Weights of a small transformer language model.
Size: 12 layers, width 320, 15 heads of 32 (3 for keys and values), vocabulary 10574.
MLP neurons of a small language model. Each row is named by its layer, matrix (down: output weights) and neuron, and shows model dimensions 160-287. Each number is 200 + 30 x the weight over its row's rms, rounded and kept within 0 to 999. A neuron's up and down rows have the sign that makes its largest values positive.
After each neuron's rows, "raises" lists the tokens whose logits its output raises most directly, leaving later layers aside.

L2.down367,118,112,226,235,208,252,174,225,211,166,231,197,197,196,218,159,195,201,186,184,216,197,212,213,203,229,219,185,147,218,200,197,157,212,205,259,174,192,156,201,189,198,215,149,158,203,197,197,209,206,200,217,209,204,182,179,185,167,248,194,213,231,195,200,208,157,188,189,192,171,222,172,166,258,189,197,204,204,157,236,171,171,211,178,218,164,216,168,211,209,205,232,176,229,226,212,214,178,209,205,204,189,175,199,212,199,185,234,190,199,170,210,185,210,163,186,148,146,200,173,208,179,206,214,221,268,211,275
raises: "of ", "(", "and ", "or ", "for "

L4.down298,202,233,214,224,203,216,179,196,195,191,165,171,250,145,209,187,198,173,214,226,222,206,224,200,129,214,242,174,236,225,242,182,222,185,197,180,210,205,206,226,177,250,162,156,218,143,250,215,219,196,145,198,176,170,185,182,171,210,174,191,233,189,226,246,212,207,136,192,193,212,204,199,222,225,227,241,216,221,166,232,178,202,238,197,206,140,199,230,193,222,232,201,174,214,227,145,188,185,179,211,199,154,221,241,165,287,230,227,158,236,203,175,252,179,213,192,222,228,144,185,175,254,170,220,217,232,184,217
raises: "or ", "or", "and ", "our ", "in "

L4.down497,214,213,263,206,167,239,258,216,190,167,193,180,199,204,193,163,201,172,190,235,239,158,163,212,231,191,191,244,178,238,179,151,173,235,177,203,186,246,247,166,223,207,182,221,225,182,168,185,122,182,162,216,220,187,255,264,218,231,209,161,233,235,187,210,183,205,193,195,216,164,199,248,166,214,210,228,207,178,143,241,152,174,201,193,187,248,202,174,196,216,205,199,178,213,208,210,157,159,167,182,197,204,237,236,235,180,180,180,204,186,191,129,243,182,191,203,209,192,140,147,167,182,146,229,155,199,156,208
raises: "himself ", "himself", "his ", "any", "but "

L4.down262,138,185,169,194,164,204,181,227,201,196,225,235,209,209,268,157,224,223,222,211,196,249,163,226,208,184,193,190,200,201,197,192,200,224,204,211,211,200,150,205,173,197,247,181,129,184,193,213,201,202,171,249,160,187,200,217,214,204,203,186,207,191,164,185,231,196,198,184,168,187,211,218,206,250,217,232,241,199,190,207,168,171,230,192,215,163,208,149,223,173,164,204,165,215,218,221,223,202,165,157,217,164,167,196,210,274,219,196,200,205,190,222,252,212,193,206,188,219,242,174,204,206,221,238,213,266,194,203
raises: "and ", "(", "of ", "& ", "| "

L5.down153,188,212,227,223,181,206,169,231,172,208,187,167,201,180,189,205,213,171,205,241,225,217,197,185,177,199,181,220,195,232,229,173,208,178,199,188,257,179,224,166,216,178,191,203,172,201,203,213,213,209,187,204,222,160,203,182,206,198,211,201,220,174,186,216,158,153,176,204,264,228,186,209,173,186,225,199,199,174,164,205,211,169,198,192,192,200,212,220,195,203,220,182,195,206,179,178,204,206,178,208,198,212,201,215,226,185,194,243,134,242,215,225,194,198,228,201,256,163,180,207,187,225,172,217,209,173,206,196
raises: ", ", ". ", "-", ".", "es "

L4.down145,223,200,231,177,150,180,160,192,156,231,231,184,229,171,233,242,191,178,192,227,234,236,163,205,191,234,215,218,225,255,169,178,184,178,207,207,182,175,244,200,185,203,221,198,211,193,159,187,200,170,220,173,198,239,152,197,190,221,141,207,165,190,218,179,228,185,212,184,244,162,187,207,246,234,185,177,193,209,182,219,205,178,214,207,172,220,244,219,180,236,176,184,227,206,212,230,214,209,179,231,215,220,230,202,211,248,237,158,194,202,222,258,225,197,183,191,206,177,211,203,198,180,228,200,256,175,210,214
raises: ".", " ", ", ", "2 ", ". "

L6.down282,136,198,190,229,204,200,222,245,210,172,252,229,202,220,236,197,210,182,223,173,248,227,173,217,235,179,185,195,226,222,199,187,186,215,216,224,185,156,193,202,179,166,221,206,169,219,210,212,248,203,113,215,156,181,219,220,221,210,243,224,233,165,151,185,250,182,175,209,152,141,186,213,181,250,190,213,222,193,174,214,195,196,218,202,192,228,184,122,228,231,155,219,159,197,180,215,231,228,224,128,180,251,194,201,190,175,224,191,219,190,207,155,233,147,207,199,184,238,203,150,179,230,222,281,185,189,152,196
raises: "and ", "(", "as ", "|", "/ "

L5.down33,163,208,200,241,210,247,180,249,188,181,216,213,245,226,286,206,167,202,238,181,198,248,211,239,194,188,172,223,189,226,235,175,192,229,195,219,206,170,165,222,218,184,188,147,155,215,199,256,199,187,162,200,182,162,212,197,199,174,251,191,208,195,197,189,244,178,191,195,206,206,199,220,178,240,250,196,196,214,194,239,224,224,231,183,194,177,253,162,157,220,204,185,190,189,188,201,186,207,241,221,156,192,225,201,207,222,214,183,205,244,210,165,240,182,221,181,215,229,190,172,165,209,172,214,155,202,259,236
raises: "and ", "(", "-", "in ", "is "

L4.down144,202,190,197,202,205,193,183,183,181,223,226,191,211,193,267,177,198,260,206,189,197,208,172,255,225,209,227,208,187,181,195,212,171,225,197,197,166,211,168,208,215,238,220,172,206,182,206,199,214,197,178,167,180,221,209,232,220,203,206,196,197,204,188,233,234,190,193,221,196,187,220,197,218,240,208,168,212,210,198,226,157,211,212,169,203,178,218,151,213,185,198,206,193,192,208,237,198,182,211,199,205,185,178,173,158,262,200,166,238,191,207,205,217,186,184,217,190,214,225,191,190,215,214,183,211,240,189,224
raises: "and ", "of ", "(", "in ", "that "

L4.down36,212,193,223,220,224,177,189,216,215,173,221,191,195,235,227,161,192,167,177,199,189,201,188,208,238,229,182,212,212,192,211,127,219,208,180,239,162,192,182,207,243,183,248,219,161,214,238,215,181,217,195,221,154,188,190,195,204,189,162,187,215,163,189,196,197,212,197,233,195,168,179,217,180,192,212,200,212,165,198,241,173,186,238,208,257,142,191,206,223,148,162,153,187,172,245,188,183,200,178,217,200,222,173,207,178,184,152,222,194,238,193,216,206,202,219,204,245,214,204,153,235,205,187,225,204,162,191,198
raises: ", ", "'", "\n", "\n\n", ": "